Part of a small language model's weights.
Training: 903M tokens, 13773 steps.
MLP neurons of a small language model. Each row is named by its layer, matrix (down: output weights) and neuron, and shows model dimensions 485-612. Each number is 128 + 32 x the weight over its row's rms, rounded and kept within 0 to 255. Numbers have three digits each.
A block is one neuron, or neurons of one layer that tend to fire together. Before each block is what it responds to, as a language model described it from the Wikipedia text at the highest values.

Description: Line-start list and lead verbs
L3.down65:109125145129112114122133103123185150154145071131176127161091139122138136137151115101147099126144163120141102162112091154135144134149155104119116132066149109103136158094108094127083153116128051105104137127148125114159090110092060139144161082124103143117122116152157125169063152086095155109138103097102133088146112117139088210055134149139155116070132138140157173144109109158103141146077
L3.down120:109159165109118144097118156130198134192140124120138141150132144150167180157120126099125113026152166110132171144124073128128145107105133151134106079142165181092162094079147133133138179124159082115169110159085152134152131114042053127157148116115121135117151184118139148131054165097145157086145126139125109123187068185156157164104116110083152130131103154085115151166110096108153185133132
L3.down2212:100147145131077094163082132165099129126179115132120155125150126127175157138103081017128158136188134096110142173093088115080136140131112113139184108139149150085133152096138143137162131094155167077195164132120132140167068122080148105109171157122079159146106110173117144162101131109131116132152111109081159066141062090082138122081131098078125132135180177095100122148150133138132143122093
L3.down2329:090125132093108201136096126078170133185189176118174086089085166136154104136063119090085166107166161094091136203101101167167150065122097143130084129121089117120156152099069131083115149187197074117091142101115101142122141122113112132138203163142163089143097119190112134084163161170081161173171124114109165131142104126099129137079111096128140130155126163127135143057119074113071143092108

Description: Final digit of years
L3.down649:065135134115122093127178108149125148132088123081110118205135144118154058133102057145129116133104140155061117165100130161177129143144090141127156119194162138139133094096135105129153160176063143079166131132115137108142163148103114191131109105123120081108178091129196200113150078136064078217209125082171113155134131125157105092070162169221138200127163111175091130153099142150185121066063
L3.down1495:073166062143096145147145106119107153115159099137113105152166195095067086163150181113145162083167163054146052145127127109131077143170089167146087144100138134127132090110138124147163227131148143155193163139079185112112141157151071105122118100139139147137154092146165132108117111153155108198126138088119125127140143173097042125152194122144128114169147130134178103167121094167069123088091
L3.down2139:152155141143060145092094096102142143135142166116117149097166093105115128120175109089072126176084196104116097159191116090137126164149087158142114084080095143095119104132064078180109135059155128115174127154162118078115085097106130154118178159122155130182087151128178142108135134137097114150166102070165135099154163113141147176162100139162119144160133156112110120157092058164103125128125
L3.down2644:114119104143124104144130098144149155164166187157104125128182106068124200150112129154143100055098145121142114111132092106181157090199121104083100094115164034174134140132123071142212061142160109088181097065128099138072108140164141091075124115122125130098182167119116163108101087127178133119124170146115087129060207147130081120129151172091142121100089176113200089165148128220143127160153

Description: Digits in table numbers
L8.down71:156104056095102126087117197155197140182123150048079165137115130230121143105131118144094130140188161066163120174186069159089151140154148120082124131128064135127127153114140104125171093099151132132137138142171132127200106102166127133121180096156176102080131127152122147163129125150102135084123108168088098108152145142146128146203153139115092158183074169067140095126105162161164176156153
L8.down313:126117138120144130087117159128135183106106121074079191145185112107136115118139129099140090183199086118153099145144115147058136172073175149068197114080130133150125109171119056121153105115149202107168112168153191132111143111097155101112093194104153140134122138081145055136139140162141122099129104147106132135151079116118172168162129109179161163129127117139109123119159154160121112126095
L8.down609:113137082133130120061135133194118136157130147153079093077100138082125151124112101140070101109142142094123122152196146120154147138118180177163088073082185023137104090110165155180151103083135122099152121112104106111126135169113167165130153104083093140111133106115136114147078050154100177146157145234179151172169182169103141112114082139157098108208156161181139102150129157115201117066120
L8.down813:120088142102089127143116102081111159152107117126148106101127122122155075149137083144176094109168074074137140178173133123112089116066094154084114165174129149156143132135091135062053135172156148134096107151128103136128119122094105174092156115147135159128196132148158122106132087075108124160122106132156112071074152138082122140069137161162150161138201137143125084091160162106078140110135
L8.down824:151135115125109116088155143136138079118121201173118181150106100122185131154094130135148121169135070120115094147182188101078162123159114091123133099138170114159142129102145084112138108116121117164143106153072089109176138150101118110124168079124123071152133107147123142140079144091119080125055118134213121103137140079134106167098120173115129188135121132132092122154166145143145158145169
L8.down865:125101110086118126131072148090124157090117134131123145123144114152127108158158167144148139146096092116140133100081100063140134133134181135133075042152100126116138120121109126082129115093109132182159121102167110153148134142189159073070123150120122094137138098153146169142116109153081153134132130131105132085144161167177053110141171159100131135085120161154071088142087158134056125133130
L8.down1015:153122098112150061141147112196169145160135121159128198135140061140099110174123148161135144076106154171124109146113175127084165150144180161096154164118170144119151149113152182186212128155101184049117085151132148161102139187175162095146181152112096137111129114124112109149078179210142122168098161170094134107161074144121115089122126146158119123114144098122090144146162146132068190146116
L8.down1081:146160113128125142104080133138107112120143152106144080124110154133071208146144117125150055061178109141083110090134175137136129189136158127126159167220110112175126097079149154078052113147174171131125140112140121108121098157133156111148170108111115085077127125053148135176106196124116082120175115125105118109178146091191105181117088094160070127049134122167174195138180110120158136115122
L8.down1117:177169180148175112089150095112140163089137163078146176087126155129088096155116103128132161151133084126150123133127208165141098115164148163098147119129157146129169117116131075086145136105141152104128105145150192111111128084116147082168170151109117107116042084100131146152140085138132145073140141080143137205086129155111061126160129157113168159181111093093082142128088120131168070110128
L8.down1235:107131116094109131113140127194162160097123150111097165095136148069167167172149073155125101087082128120130138159108108108075115092151131092120133074162142159193200111103063120185140094098069107125076106142131082115145130127155122118170131176158114132147131097110121117101148071123086145114066183143131098158126125143067092091134145141131096141106159139084106168089185143170147133155136
L8.down1391:149133142140159074126102157116116103116194097161133160077081103100140179084211109130127088140076118108169178141083087157159121162162117135148115175109155139172123119136130187118126142138172124095132140130113111112133088132082083148126059080156138102100101132138124070142157083142122158135157163123143162160137126110150082135144126104150194106146087154056170071135160103153165123106160
L8.down1550:130091125167121084154132153213113115212126145124103103139122122055184177178039117099095090167123101109121197162122170128134144073179128093129117123111092132152095164166132141164069119153123176194113128133146179140139171178127122087098113110163160096166098144109152120125120132073146160192113127151174099081201103098133145171154111152140149149152153106105138104116128142155104149112143
L8.down1610:147110073112067092113123158118151144126121137057157105142113060154048133120201138152110181135094163084103206130114125122161112120105098141176149137193129177091088076127128106100072173052163066180117187121163165148123101133131117133080136094128118151112163112083183156117173130127161152116114101186163125151107130106152111126142067039128211139105154120082147213139114090112071163166145
L8.down1636:059151113092138081088148101050104089113095122070152141142156142157126154149103127105192087117138156164150190115127126146099137132157127104138116144094174130126100131077136153132113134169149106138047143084154152122124142113096087083135079153121116162110144149125145126126173051163148105064130186186130167087129035126201097168121149134128124096141091157198094189118123087161108190192122
L8.down2239:146101106121076125078155128148102124147165151091152166147151144167132111122144128107125114172145161158149100121118211118066069114157140137086154178094107141107135147176099138119120169164191121104177182128060175128088176082097150126117063168136125096121099149099157126170102087145110137143100170168081132093178151146109110116190121159118128159158104224132098111115113036130094194098095
L8.down2355:088117084101048103070196133098145113115139193129115120095130162116135159132151127141150115143127158108148119147141106150125161097105150125088137134140148084119133109115177115105116083124102129105146131132120166142119130094071141119159142134184105062136160103156133111179117068161148115153158148131142153129128116072133105110168092161126130132101119178114059174096119149145137119158103

Description: List and table separators
L7.down2289:126151191130121118171163117072148201154146143137091127100124186137105105090148103109162175189158078149173114134121078177091124151097139078102147142094137117138079090118129138127136135080144121094188161110115117116109142102188141173098121162108105167122137158114153115169125079126112167088167135085179102170116120118164110137121131100204099142133187114113048182097157110152157155092055

Description: Mid-word and mid-number pieces
L7.down1414:135133117182118101164199143130170136163082144126155120106176054143151061110102085124099154152131152130201070162164163140176177159180149156153090135191098130142107085084090171139107075127153077110154118151083174118153090141147119139112086155088116133178168095057076119229122110114101148133089205075142100106144106141081147095096097147204081165123105124154134160141087107157085091167093

Description: List and table spacing
L8.down139:110138165128140143152116105087119159140127163160150160169073152111038168091144151141211162159092154104126076105080165148126135131141130115146117175116143140167185115109079163123101136165102155170150161165081170091086142081130170140102148152152144100128123162126159122203174118165166188160120145166171095088128130098215119031103118101130098107138094130094113162101133134078067095128094
L8.down171:089130128126156135098133147104133131146135092138145102112134135177155113135123148179145130151151151139150104098088103096121119135137155116174078102123167088129145118128090144134117115146117125176123096068140147093102146115141098125116138146161144154127103092101095100115188090127135119147145078139162148089124130165145098111190144166117149108139106149123161147113111112091071063114094
L8.down582:079143145133092079081080087098186117147166201189144149171121063080160095149135096138148140169095091115088137131129157135144156061119136181166166145182116188113102111124143109072085101094122095128062154161148156161116102138128147139095135102201134122130097124084107068094097119075119162104108118100086100069161143119123125141095055137091137128115086158142138083184145123126210114084073
L8.down630:114155158151173120151123055103099080053135150160106072152065156073099158144170159110161154186163153146151176187144102104122073114118130113183131171157122078113113120128174182137121140139088181141139097152111142079101113103084123171121140124165116113086120064059139092117123113111113141122127121144095110055105143102129156108095150106108108081127135135167120103154155073109140111170135
L8.down921:090131146092176095151144118090094184123133100114129158122103137122126076122175101049130134141137122109164111156134145054119084178080120145123115158160121175209129174108157064106167100107074144127070183151190145137101173160097159159074110123135103173143116132142085096143178156125102149120116095076137111129074143145117158099161139165089130174146107077097139124178152118122222097148084
L8.down970:179144165145113104145080115101177120182159165131134155169087084127085140129139129188125125088165135145148128169141186085100145110127115169090142171153127077150075125117125135103107113103095126107114157156175145113129146095151108153116109146187133151124137157111168106061091106102111175131124140132119129079143156084159077071161122092144174108140141086103096111086118157119095108082089
L8.down995:162094113146068106089151176112156118111111146096151129198160125144105124114138121108157176170101117184071171156096142168109162099114202148131082148163065149147136110104083124167119117121193090044106078116175124146096142097127086132110073149135077107170195122154118110164117029070060118109155106182105173103150074163205147057196165148131131215092147085121185111150131096109097094074084
L8.down1082:143213129126083113108150165110140096137144081127151121100133165156140128100160191118143197143147100115148129131135087104068127172181134085155122080123144181130124174126069133108116151126130111103156129152101145121123141089065151129179102115076141131129118150205089102118149129104128173129147113159146145123110158152149123115139132088091111144099108182112071134161133108069107168106100
L8.down1658:102125166132091091122124109155164154160141122150102175127141176064115119170082089108178090155153139099126119162120132103161099171077161090114172150154168135128102143122110146105136161172094149133062150125103134118156126136151144162116118162108141108149092135153166095114125112145142184137082118127114150154125096081160143121072123124084110114075086072106117113128124154172190118159132
L8.down1696:100102127188119122103152088160091184093149167091192104150150082113097142118078155119049115163106191078132165088177114121119134079114140114181156133134087154142160103128160130120163112154158122074131091100118129207155105115125175147072129093136114082099145105119241137133117115136070159084089130111088114116075108132159099094091162111120151186118145244116126094105138101118111070127117
L8.down1979:121115108136144140130138091131111114164105185117146131086139079127118212075162152118153118096170031069112176140125144134152155078138124151149162115159170132059107089095171127103115154151144158101110137144115158128155145152096114126120105138155068134163133162162077106123151110156147193176153129134136153168096176118116092070076087149124167142107114120133136189140121133150130116112106
L8.down2305:124125136181095068135097130183058114099163124159124109157158088136098131152107108103198110058123106145105122091081122089113141158081069204158134175085178159147157094145136156114127116051094135107086133137119106109181155049156146153129141141127093150136164156111101124138118058119098135138123099141139078137138147154170104145169083107184158100108126185131142079125156125103087106193128
L8.down2308:150048164111112134147124163170058098169150133141129156162157084154149063134083154087099110124134120076117131134120094125161115151128122069165145138190108109191113118032108122190066116169127158134090081064081111136154129142126192128091088129232094133176127111127074130137145142127117150191128075110140196128138100102067095183131125157102080149129154121105046072093127138110082124117115
L8.down2384:152131175145101031096115132084136112170105169068115119147122107173098088141148166100240089177122111165119102122135123111098099195103119162133086147111091173164118117078155124155129138173150174091083148153124108161173133151076148121140098161109133116069097148153151112162146105079091164157121128174081135118102135111157074120144111123074156158141136189129051106169186175080124106102122
L8.down2476:118113103123090197130120106103079149121168153140141110095117096157071132121193159144152129114162108070109132094101164136089149164150033135162168115140168173162129145099169133144078108060110179154098160076197129117177108134159134178096124086115164102129173165159171186123174125150149119113143156155154046176098171133121108105162084079145201142091108105134113090193133139153133099111066
L8.down2812:136144168140083107119154092149133104160061168145088149128137141099124124168081148159162084124108048153120113165169106105113079126104159189107111157157178178183139152147079138189127088141089170089092089164154103186133085080090090117172108081134100127134111088107118147143069087043170164122119105134161159077156128069172139141158147149071102179123136103101098144066158106087149110157112